{"d_model": 256, "n_kv_head": 2, "d_mlp": 512, "activation": "swiglu", "norm_eps": 1e-06, "rope_base": 10000.0, "bias": "none", "optimizer": "muon_variant", "decay_fraction": 1.0, "batch_tokens": 131072}
MLP neurons of a small language model. Each row is named by its layer, matrix (gate and up: input weights) and neuron, and shows model dimensions 128-255. Each number is 500 + 50 x the weight over its row's rms, rounded and kept within 0 to 999. Numbers have three digits each. A neuron's up and down rows have the sign that makes its largest values positive.
A block is one neuron, or neurons of one layer that tend to fire together. After each block is what it responds to, as a language model described it from the Wikipedia text at the highest values.

L7.gate6:494422474539530477476497437474559553443432514530530586541493464552472535566509516536468505441444485465507508537537502449573471460535461541560530458445533440515466528486465546520491512485591432549489455549420490421589599428473497472428469540620573546502473540509430384513471479537557482574515505549577471449460410581577518578418456637487523431489569482475445435497510491406476452428569
L7.up6:537493506463420580509487456531523539477477480505580480616436452404530584474455487538558505500506506493485470563431534557521459568523502473454543428451585543542474481611486506541437476440621555573548530538492426609524543574533440501550529418490509464485511501553490474512479503486528502585530535492587465446492487586564462516458529486480587499563408376509451487474481512497486445483491
L7.gate15:456501512401458456563530498548522529539488366572527503509470395565517422612512439503451514486454583531553536500518443416511629461491388518419520606460517551473468434560542464565484503481527450474457579467512526591482497495479465477485504449564558531511460467471511451391425515456463502581569409484511486486456482562583555483509497602520566567482551434518506503419432545475327382550504
L7.up15:478538538418453565469517516477415543505497507441453443543471515574501503473543549376554468457462564560579496390549535432501546491575570515405451524442494478572514449587487540514472509548477471531446559482515486482456546542489521558470539487456522392532598440557503469497462455497570443485476553498509463594545579480438532568489516484547517472420514424519433598485502555447538547471537
L7.gate93:455478497536528500465369560520531524554516414570453438542509423486476544633527478496487577567449483490475533498548540544512533474520520535462547493496474528481435532416509433532544471440523442574472547529562473520462667480521448475473412534517443440433487464448441446581436493482455489532532474524523497452524482492547481387533529551521465517498439463479465514561528462382506577531443
L7.up93:530409387460500604504523489519558526556553401525464413508487552499521516545459455418493530473515587471592529487545581482533418522538453495572564557551462456476598477488504461537379495436513460548507553489505558577477545565458582520479436451575546625548494530470509546415463412480553519587514556629464494569474439555432540433536492534587482521513533491429362457555493473410391507547551
L7.gate160:514499451474471490559572476552534600510468547464429541615538454538586539501530487469501439420522515530523525528473619507571489499536444533456538488427481470526562585549576492480507505526438464520511436532610483436469487528567366518572531462496470550458516518438531522529473506519521454468549521441521502524442546520570516520526478483425586554475463506496511404478489496430496517504533
L7.up160:438475478509560542535510503512506426446500468542498461511528406549498564529511440396497504552471520438350438530502408397535474467550578477493484566557531506582556566533513456551496505591500459596467507430553484482601513557521430469411516497602559555470447485477476384556434482429557514526473531558493564499564554481470493418491405438525456492494517543536483505565393512569503437460465
L7.gate290:491403560530431553544492393544487567462456430544532504540473573422461582475493438561474530550514492508564545511517464557586502491553490543532555520412600433418473489491447513538485499587471409522537537549619493586484515609472489547459419493491564519484555525539473504521487491528439524448438513385565468532514407513511451418552536576487503492500518430502464466436424430524500531488478
L7.up290:480408486513478568496423522551391520464481452457465493494564397476578475529484472497509534528523500524517498504562491513647484582443548488460456453440526438516444506491501534588553594447505489518582500466554538512408551539503584553494469424493569621432545486552463504508526491487493568429600464472533579521470414460489514372491462515516485446496583456466510428521461490522437566504486
L7.gate378:464519458475489497563442472491461531518555511517458555540575468442456472562541453515436602546483570431414531411491485550538472504566496487455465436522468430453523492524504448554541459454484451480462564508529488465461565422533514551483622502498511547532598526542458471579476532470479545502507584589573529450502459417574542387433579546469566586545373571461443471583389629490417504497454
L7.up378:495474415580505512418483530574418480455487488566505519478469457543554542458512503558552561537479471455485589453488480547471460546515497415483550576503445541482566485532513464561584459520509448457454458461516480460485509497393526495472480506457525446492420418447503509478479512380543544457439497506526536503472452420538493385536526513485474464512492525405472451545455465468542560546503
L7.gate454:618450560436443495416506509538531574482443417458559590471396551523524431470520437469484508542402520533591456472517429536518500549481544471585500442418522456527452585482494509516453342507482608629440521530448538557539469500376468429416538391503545494398460528545405633513478456496510484523462538539528458564560473538499495454493478572517514504574530487586534550577559561413555538574525
L7.up454:427462453406433496423492538547463486541453466546576493502413419534524610524518512521469463432481592575472558480387521537548467405479490529578557507482506575504513468432533457581504502508499460554572490626517472455499498520511537571442592613497474499429448497374475421544436525551548490488545515439451428555473517519593509518451475483544544520470489517459531523522429440476510569457464
L7.gate510:502351417476463642533491515498509530436493471538512559499537410534417431429514494567517554512504586445468602471514505463499437513456511475543464497418468498538500409474481556552557450537552417547522500574517487463524483467535524493468446448334549525459515453432490502515460466530410487492483451501499464426455520473449561519538466523464525537517504499496487390508450438543610491551592
L7.up510:467444443511404508544558566585574497451427400551479507498524461575489608407535533531404555542521560432489588548563563479532434371488417531533476487487482536621491565453543544546531427474454504629520516583584520499445526456523507437439594515485521434501478492477535441531449492369540563486560448564454478512626452462487581484503566452424488550553529548467463445562439520510461554528568
Hyphens inside markdown table divider rows (|---|---|) and Top-30 chart hyphens, plus of/The joining a reviewer's name to an outlet (Tim Sendra of AllMusic, Jay Carr of The Boston Globe).

L6.gate80:479479483454488523408545429478508571517471495520579495434488523512557431419517499543487426481454459473479483513568538558537508498517542499426520367479444464356497568528422544463514411522472503517400555509508530489461515586492514520459485450547431523454555538561511526472560496493477452543367431456574476481516462475539468599566552469523474511482597509467419471418415504555494414437476
L6.up80:504449431464505504461577470511517521600494456496552627571511429489542493480525498497435447483522420526462584530477461548530478481515561478520469439467475489456476491564470518536441507689475602448465451485470507508580499526541521498511473431475446540438508527507524474531467568520465435555462445472500568444526471561524475487512500496480486553524538533470493520495516468574510412496474
L6.gate385:506504475455480516456507527501589572626463498369509529429466492521569403546465509518467530536481452492454517507559426429602549534458527480574398466477493465434491549587461471532478454498446578492513518530553607494557566473536496560458454437535471506467563574462447537497564535561477527558511492470524548501406501490541495534447479474492450567475494419521424589518511465631409461524486
L6.up385:438497554493451520543492403503482537520486504530546582520520497508484578487575564503449497577463505535498414451511484502524385450341583562542523370682573486517559467515500482533438491575490499403457502558453528550568503591455456448491396501456428512514514469519446425542577639519453543522512603499547436447522551447529436437517540536470475551556478456525462549492386516453526506528484
Words in biography sentences about earning degrees, such as received, degree, graduated, and the a before degree titles; weaker on mid-word pieces like st, S.

L6.gate200:621469523434570570466445469445508557489480481585481482509520467474431488538579365462589504581424534518468505498508505539525526443565557568530482478564537525381498572460456564516446507552534510468534522488490534523479487465509464529526465433539491456423578554514564588564608447528502443486493545484606525514552496529518454431559517526454554467525429531489482456531484496452571573500443
L6.up200:510444548455339513458430540496523506457463553512536507575456438429498550500542582629507527485507435560457462608582574519467492531452513520465432501544560492471448606462570412519546523474563467463460641476496475495511505549473455495534505524511556431464467507486402549480482462486425538488489440556467571482578401503588416519540492464542553477452479482524442508509446519420413484475573
L6.gate467:491458479448515492434519514523481581570406512581436441488518496572532447451583496503507572521529446437499553452525499463540564487558512372545519527520441555428500492428444478519424531562458508442453487494469586447590523592498419552469549515522545518556428517505478494548544562424539484468446463482502522528424470573650480403572531520470522519495494538472536509494424429471381450441462
L6.up467:535597548565510526445480506529390473472506498537503470473461476495559471506530521488553525498617584512390474530489562471506478512502573461505382479496577480474455543535437531430546622521569459545504581425563428476511488494511489543535472456579503483514575435476467473453463421478493472492582445485472495592494452532480617432523357394566536512535469453585460491554556440454486538434531
Perfect-tense has/had/have and adverbs or negations right after them (has since, had previously, hasn't), plus dashes in markdown table separator rows.

L6.gate19:592554383497496507506482528542565558538525550509559509541522475492538394470485476406457551490441382516568552471578340531506465548401518423487445589505422494466428533480471529445482485549462513468487472480589461476489472500525524413552469595517515496441492597374542501472467422480476427486487559452458468511454599533539560484560458535441601545421566424552501464493602520478514478544503
L6.up19:512477505523563450530474497485485511486534468500502487506500515466541526527506520423460527557469490549563533511546535502447549487514424528497499585445511545469478466484479476494414487494475500585568572577522484526484502613527500519374547469573543563495472518310552426388564497475511524524527451483424439533569639456495550484477483575532529413451588530476521479509519490511540446582493
L6.gate368:551611490425544506536552515481462524471512533468465499512567511425590443562481482575492453543476497538537544453510416397488557502496479482547528531471507585491546430529557456490459501466525511433492500541574428557444475563506542408539503478572487466473460567515531523440465546562530513448376490339448492498436513552485552371560475558430495511496486530577487468512556482455528442457482
L6.up368:585541569508551465402465445451466502553487448521464524546457556483557492546573573441445474587488480551433484580520514442553571462526503543453514530410496520527410507472489545562530540505457489538527515529539467529536465529461515509541557622579535516519435524407536403514499604465427429525515514464497542484457583507519558477440449568503518517416597510486492486476506452546492498567502
Word pieces inside or starting a person's first name in tables, rosters and lists, such as Mikha-il, Dmit-ry, Alexand-re.

L4.gate88:463467485523584472461551533518474511543532548533520522363479456458483521498411521493509530480570496469507449574528544570632520506524538464559519452409387519513499502490501551513566560413581425511518481630526473517549487557466552468526500516540462533515458521428360456486474486521404515556597496449555507519423424501485452481524492576535494501478516477481487549483525537542411505506504
L4.up88:575469475437516584552466399534539535523473474451487536523494512483537404517498504450470461445526559546463542470483504602519441479608451490495449521421456395520550602513557580523486519414429499466479395496376534462512399502524496523584440416494504498538529525499491522481557462519557585460519492454508558510458455413517494470509495491422514514551511497439456585577494477539463454604518
L4.gate113:405470533481411543586498510425524496543505514570439570477547458520630614445512537436499446537575443467464545502600406501602545519562469461491513475496489473561440605531487455449456379450536472548506454573556517525464477527531482538449529548477478497505492496514428474472488468437552539540530552460503584486419541523546513511505463508504432587481585603533452450526491479432485528491508
L4.up113:394502534570437467537494525488435527569478475511474570535566481479447472555433490534511528459491535426501464382555519506528426478545441469511561549570575497529496468408532424449436522465498518484502481506487467478324465527412421575573430491495515488605555448507519483588486455515460506446510555450533506500507512541492412435464614522573451474436523520471445477507582571480494559449592
L4.gate388:452477587515543481500549472494545583434543551553509479554578519532514463519493455467490547417516472427535484465540517468561533525500479502476478407428556634540508490407513512499539488451473504497509444453535526543506481462501544464450502507499528400410495570487464479452424474514441504501525466546630593554568528425521484610507446548458573445479536433530491479436493462528523503545456
L4.up388:578403490452500470468588428467484526537443508522467517557511520482523428543484466490456560495590394365601529514570400546450545411511457523446416528471614467523570470517586416485397400418488523549490469489575478555536444410440540515519519489478493441591558487513483505551499511478553555500451510474464486486587555456558449494492518489515437445602480456620472396565515457600460455522414
L4.gate486:398561473400469497472493457456563507533507537547438554528568495519460520450560476479516514457574522413543534437566480439556551495451466446440544449429502532430498569508520535612511521542520503595572536538519457505457462426567506488469582508439552388437502565543450380476543520415535467499450586478575559465579476514524444521453485500475536493458454542539362559493585527540458489504468
L4.up486:528461500525541543602484507425500495571516505505485447540556502523549420489419559505550557574494478549583493480537427486485567567569494491548524480501452552430472485421456469512566558524526504503502568405451505554497497528511453484497577527496578385474527492536545527486450623455538460600420448475558500458411437555435476439456554578587462451550540494443471487514492510596395483504477
Mostly dashes inside markdown table separator rows (|---|), plus compound hyphens (self-titled, out-of-work) and word or phrase completions (am-id, over-come, due to).

L7.gate96:512485605503592460480543465525478499518503514521465459462490483412524540560552509531497564567523495513567584447412441474448505482570395435446500520515413533361545528516548499559495506471432510449538502536463508397545501594422565528519489574480541576445414446591502495481529583642512509487442466406542399585491506516522531493462420563439568409507477440478538455524506475549453553509475
L7.up96:537495518524585545468487495491496443443530459453547564516568564465426522553491457476457606570513515447437483456494541487431440572511411508567495561551586499469446426590537540512523518480468522483408507409495532438416566539621523514375490472498434559524642566585435546484558438467511449485530494451573526571590595496461511583431463535496530455498473520463573480521426546426499464559502
L7.gate119:518425520542425529412491520460614453541446433485497535599458509493583465520492446456529485492517520527516481451441539484568497508502453446510537478444486562448500484439498545593548553492478591541540516486541428512429496554497514480444445502599458652474552556460529426509462487533490582448473627499522468645461571495495485528436447596451519490501511462448531482395504524446523450487546
L7.up119:435542581436498445509484542550513544550548500581492527524438381529474443525475546492484570537490463562521552509533455513474561450525578457424521494482467576569547471533576500382520571489596489407500529541525462489502495455582518455522484471481494474520478422484530485442524562424548436493468507412473458493520522573514492533586504470568566429570465451497429572504494538585570461440472
L7.gate125:620524460453467489470448579472434491532479430586490554525500435450559477528506462458486527505439506470503518466565544409511519528543413423394520592508439531493497481541467535462522515566472492507402548566444530507505536456508478467507459499505592586601466583488587520477436450397500479485546445528461550573492480499585494574508402512591476413409586479502462527477437445451514530546494
L7.up125:585525370532425470473577515467468511612530521491510485512434489447537522484517470459560558482434526415438534486468489397503490476540504453503472518441486516623549392552548510447425462450409528464489499534473572529441509611515398528504431559463565437504540415528472514597482468439540492441440466586432485529590463491521471410540545522520486418435515560523456490605502532487507586561523
L7.gate154:483487520399596519362569507476499518506571520473400477483456452491563483464503502512470538561489505489527449436507475433484543512486450496498519490492532541410393389616499424442528596508524506535463526455447443546488469630524540497444538376518501540525554550503430489405441527523492482470495511482484475532503478559453405409533501572474518528483441471502479593479491521437484518472385
L7.up154:435528464508503542458412487433541483589525466481496517544536515551436457492552469398456527534464586568643595596548468469476430376501463552381526610466442498507503523483585486498454598560439503508475534513495519473518532487568532564462564490511509469511577493499442419455501581498522509508423450515503405502602497483501454452416557611523509501442553579538441471477514473455392480425446
L7.gate217:510507454586457482462501540490543459497503523485535474514494410538500511581525476531461403569478502551538528544479525511396554450541537453582523469447473540457524522492537492479524562491455468532524436459591454512475443447465493487468485503521445449513475597473567536450505446492542567604537495445484537427420437506533569469504419580420595525561502475478564438440548519447456468569440
L7.up217:497467534472448512549487486478559433425552477491531480436519538418471519542557412516512520499543517540482481555464484542492521552551523521510420450479456474573477479343602595467487523494480496498623416476550523478504498522497486423478534400483469527471545529483438590493504508455592526539507566455461481515427494439420574388434511492455550500632476506507497593449560497475505430516485
L7.gate317:524521520547382469439494519484586532544470502500449527533419438505611588468461542575463516491509594548505583542486460456512551440566498559507564443536468534515515466461407505506580606535556524470473456511522486503463534486518511467536557553540474556412573462564531463451519506502415473577455582383370481532443561538557503473542465493521559472471454529600515433463482514566499479476504
L7.up317:546460441486445532615561521403521537477481448535608433559527564490530524490423499545423539538534558508548501506510506493496499493488579546573525462529459543560526497461450558456595526584465440476593441490499421513430439455489532461419563509530352525384458513447509468444423494470390475568550600427528587584510460541641504435511438480445519559500561496548545501501473423477459501445454
L7.gate321:537581520384601475521541381526497582564457464506466525555469520522495416504524522511557452475557594514584607442454414385530518510529429476488552525406444486491468426526518498534503483463497439518551557435436462547470414526563637539448461547416598537487519531520498492448434583503525450438430499504502460489461505479533519422511451511542554434514536462539413554424496520419475533537512
L7.up321:522528443515496470473512425379481537573506374446583515573547605525439478508430466528450536425428451497485514588434453557554547506563512425608423506440500493493503433445532504545485531571492440509471438556471581490502482509612563521478497521565601511521538566475552525464444495589580480534500503422385458516495478480509549464447490535537577488479506593523462562525469511511502483497526
L7.gate415:465541521480498530527467483487554418479454439510484420573499548493529487502506468505554500457447458509555468421454501446535562393514391459521529549506388413463424513510573486511566529468464462469560588452572456517590446578579545534511487557400587577412463539524531451473491489554489460418529493537464510492550443527452549499321521512515546474521529512479519486465396617527520475520538
L7.up415:464491476445430485480502587526523502526495379403621489540465486496563551451519510484499546523437532549533487438535481494499439423540525479500479526413554459535515505456621466444621553428507521554410502514367506441500510549420549477478482493503487402485484519528475516435445592512494548515481521513456462464481438480397543483458575528449533566556486543542406432492462555389521509556426
Inner word pieces of foreign personal names, mostly Slavic, often in tables or lists, such as Krzysztof, Dmitry, Komorowski.

L4.gate124:509521469543419512476456531488459459459435484459503434521526538478650517550486557430487517477419469527546551563513469482511504432589510508486494432365475451478495543488511483578518501471484457416505529475445432551424527527516517643488481503484508549431446552488458520459566516498540441514413506607505484352444499527569503488457411577557459495490576458531531452565516478452549490520483
L4.up124:494582508551466559442546456439523490558489521522524443479399566511563533517457497466483507400492435504457546579563445531553485447511453394516507524519418504452518454497582562419512503516458503344465534465458446518479470488525505530461461559424459587461571525498495469524447531568511397501449511514460473339535501515533520490444401573516502515449604564472571509584546508491588417480518
L4.gate162:537501415429512482419436511507421505459475532462531495470422503525483482495463515509467416525476413544499406499548455399524499476454550464488503563507467508456606459543486432466464526514527555409535477490531497521379528517481504552485577547503447529569457520520531428552523532611543460531531497511598537579507490468548473463496524500575477462510508378538568565482511484457458481477450
L4.up162:519601413456579466489505493590413487446519415508534545499497582489449473524479464474533347500469480516561515549494493387438504420498509491468535567492541566503530559434521527592402502536479556472471497549517413596459531479462475504501640536453584486531422536463619360523510542495556537454556549525529451489498508498517491519456536506526468393528486473503531521540544540547513480477421
L4.gate349:481492457418523450570538578512471456473525478466495522467485546465427454486477542541402633511512489525557492541579503438499462504530488502523566522476405578408461566443456453413467537435434517474551559493471455512573425506458460429457579526372502533486516507500488445480535490519440482426443453480402481422436482502483538463586385546489450519556515593499469485514565437459492526503493
L4.up349:496468512478636441410461492528409509522438414493544464505513529548604437554612491483562514536551444459507459550509430511538560575521409544517507410381545545505499456424560486488521521477547437467491589483511483413537593465531545454591460503493532485463420601438474543570498526442529501442570621472456467521493482514583498385514465528512519537397450354555523488527508557533463492511465
L4.gate365:507494505571531401536570534554464553438532506477530452500571456547470590423569519448474482450479506497463415542612433499494534445543555441487524582423525520573530464512524539478470507411590531576493476572390504514531480449536522579430583481378539475504513580435516543398465452645427509423481493539496512500489475447483559481555490550568483486548567551564509501482471444443458511459491
L4.up365:515436464505485557493665461559442590594568490480525520551498563538423535527422601466488460471446419397444400567476467491568430489571537462512496473471525525518582526463525472474580549470423499478479473446382503467557438525444462507568512446485447562435503438485434489423474502591522420466450575506447516433479445451525502500595435569472495498517522512561536496491506432447453545496445
Short interior syllable pieces inside foreign or unfamiliar proper names, often in lists and tables, right after a capitalized first piece, e.g. Gar|du|que, Suz|uki, Mu|da|r.

L4.gate203:500551471527531503453515426482591488505478535386497545533507460468547492494521517497531535578581496500482436549546554506512463462512518439509541424556546405419542472572465462627433630477540600483588483495584473504544423402589500505465507536487408468510497513523421491443526426553403510477454542466487576454492505516473433477432542461467516466409446448503480430406629561431516430484586
L4.up203:483510468421514574566517453409487539482490488503539450503505452486493543501500575594520457504517466466514484408516546471523500594433495497459538458481460542521575554452525494517454593498535445442487516603499553447559485410542544474582487448523622422541544432541544458566519487506414551464558559452437445493526591606470553443437515519566340604439473508515551499407473467478446471521546
L4.gate238:513488450512587504422502426448512552482481473498581553521438427405545570466486586465484459524528487504502518536479452473571506580492541519623494490486446534592478492515482509559479415491430551485521470548451580501467515587493493504456527549472478514413505465454499472499543452519464570413583414477493420558346500411590491496521491490558505546461547402466553612599552527479428484563427
L4.up238:483501498481421446477549405456450492503516554549544515403456498552492478540472540430539471489516385489376485564496547499555547500436437447469554467530476533469509593523437422454420563503525504547418518463463499555566464512488404415475534527507509489571443449548503410509532574458486568471409521458427501535502528509521519462505525524568562445532535605617561524450627457545497439543493
L4.gate333:613585574565464430560572496585518542466425412540545506471488489506467460541478543423437538509564418510445503562436420436458450441464563476543542531474452553533470541541480562538513546464548471511456561551488508504453466536507517554448453558432461498536514444511534424442486538441539522536569480516468555451510396461413509457482396515526536500377569540427529525446513572465502528513530
L4.up333:564588445532521518573474518563426597574401596502546519486473488505559373581508479462371466527426471535415571471507551419530494587426527530530602619512543519469466527500488529464491487462534591567524540450513516463491490572504483476404553508534522505614494405460442558520504484498607495493498501458590535455474487494443484482617566503430485568471608489504463524513536494460569666539531
L4.gate499:510529558430589480492451417451492593531418344518563511498646465478557502438571455479454469572480504498474457484500453522478561520478445545541561482532468510543330467510546489440423496436490614486489488527536440545577491461446579417427483485567541422487502557480458530526527478528495499529498494571480414446505432511474496515477513452528450516568362394435498543452550539544496476465485
L4.up499:526476511524527451488505594379470439488435295492472452472471502436431424474525515438466497517553531443478418533474515377532522469525582455519507562481472501539459489513434485431404461461452447461476481438513550573462460519534562554488520543460566458471558467585474490492525582409546491495458475422518506496467528479474527492552461467504503623496524578518570529544423555433533539523523
Final pieces completing activity or sport nouns split into subwords, mostly -ing, as in weightlifting, fencing, fishing, swimming, soccer; also verbs after "to" (play, control).

L7.gate218:476538533469574502430521478575515565524525511479472561489567635410532422444408489539508491471449467496516484505467467483525545447515520435536567348451443434454520462555443556512500571566472587428464579525498485454503535507460443537542459435467460500446479454578472490457557506490517448551420472514549496448516516537505452422470493452429496453424560467459497488490423497449436467507535
L7.up218:532345519410494504476541480529505514534531521468485573466561456576511511506476445473454412626402575507458490524509514439431579556479492522475503460482476533454482501449626490560530476539494484400506475553454435423549440489458571460465534459424554521504502488466549552416529497534439514587599602551461471486489441424466517540542473469485493533469552468521516525502444461602498478532643
L7.gate274:479537555579475513403500476485462478445573488500501579437472476499500428584525480561546551508472560451491445536478538481513609482516578463455486473522472453497484494509479562435483450551473446422497598540613562528606510480469616468543513471471469488478537457512513619491457478513509483573488538623614489460626522582455401480490527472508529558510562459574409491581530450549436462510471
L7.up274:373413405477462548459438484526446506575525494595485424565469520467491414369514545494485557578458478476453498555548529418545437483495543505525455443482515544393490481518569549535538579489489513542392462452463600523476442521446555457433503486534383548423516457491456515532474361486524434475662531535599472522493458488487457523541523451467441509500481513484429502508492475503582547510548
L7.gate310:434434634495516494516412470461550527434456471430473509420508535516451498479534561443442483505474485544450483467439499490506526421530516528542529485618534503512427543500492532461555427496388576576517524533559562466499495427527486538485537550508474467521543483577429510428498567479550466507495552507568507419550513530504430462495555514571549539552504511486403501539407461509465486449489
L7.up310:545426432606530576516503506509560426531488516528592580530546564570464466431587488493611432557490556506481497481518497509484460547395505469482540427543516504534425522434593480560541454469508472477444474485568530542450482522464580484492599446429508601523462474450457504645434441504597493525570495505569462555416438595391502481508565510459504517473457533510498455508432487584517516548507
L7.gate346:577446595507494504435575458486481552552547527429470507515530481567459489469550528507496539596451523449432491507357549494502589511469521533475574513471437466486380473469489509520513548467524483503540469514532528596575487585471570546484436522492570501502494406414479541405503550427470439510620462488652488387616452503429388554533477508490488525529441498474487459478357506561484442513484
L7.up346:508502488409470415411462481439500528434512492572501455438538456441538428483489584573520430486483547575419537486426474499418447426434519468479615399503473469366467573509494558565637520443545466509420416466447484510570534427533477485449426533490561469554613504494435552455551581578469527487468542508467557535484444486596545543494413499453481551512500531425489440432533550454524583468521
L7.gate365:407560534434460501452520481460509484563446509577529470508537470476383431547549579539472535561529496409444561536528382461570559524440591476552528409489478425364514547562447481486570519513517464525540508482554386465549529529495517563465520499509498444491511507502418509454524472482513518601433528498596507466467488516418480544538501491456529458487474505538467480510468509543423457512507
L7.up365:512520553485524472445461427454548492498445534502564545533557564597490493422504504548415540469498455403566579462491515490486537444563417518541491525466491550474586504483535515441447478486549482570438510416534470549482445476466591500619471476492548427483531488462564439564556490552577534512443489484539463546489457474509413472479448461477467444470355504530434516532442550450511552425503
L7.gate380:603461500452437484434500504586522542520459481466569585488516471454549459372479378518574513576500442484492448405474436489498570504492561440533578491460515456464480565546483519494520438409474531481542478507508575548541511598508510445456529516599503537530445513552481493492481551470394434410560519530451536474496510485617544507584505440459561604437457449501486437570497492487522492486565
L7.up380:556463508509493457413471496548512509504469586427474521399477606464551494492525536551448468604446509411551458498452485633451595518502549514560457369473592445466492461465422499451473474549458515490472511492574531538465532513539491479464441451545438473473516505546384530544461485511495424466480568451536435558546537484505432461554443532570490413375480533546506485491490594513524393460476
L7.gate405:497513518483549557474496420509529522472478469440594406521523492483562492436535520580499444560407555656443434496412539497556530460515574478499543531478423604470435496510433492430496536514435569522521454531620516467505518462620500499516486473500501557420450564461517415464398574426442510431523489533592402615499548552513433536548531496506389536473489489508468513499473551463452548445504
L7.up405:484438562476594552490442556507509538508465514426482519426485468460482476448611544486512471548457412520486543495519436505468553474384460455467435551425406620523545520497370497529538491497556407469539568444424519531520462455488508524544495548531615468486503520562543551559463456545471493446536503549425467470517497529538398547505454496484488563435559419489417462449533569516535563454477
L7.gate484:506558537508491503475538499453452468480542488522573436527517493465421573530495449466507495411405464537511514403464521470495524544522456489524529475570495463431457563466401461458524469496482538517472541552541600444598488526483474540525534565438514466485553412589477498458499472526502507474492559603540518523539464532516474478587597471429475475549543382548550575544495441466498592569546
L7.up484:455455423521542455489496548527462499592575495438423525464462461529501462587593563500511476471456492510438508549520532504634513511486577540515502460405439477557452522526516454514593502427448567461575528521457435411550488487508504458442454397526561436514418441398419532368446445503413512488506504505376420464573546522429389538509525455513535612555505457513515485461433521464407579484574
Fires on tokens naming academic disciplines after "degree in", "professor of", or "Department of", e.g. political science, psychology, philosophy, Law. Weaker, scattered hits land on other word pieces and on "Source" in tables.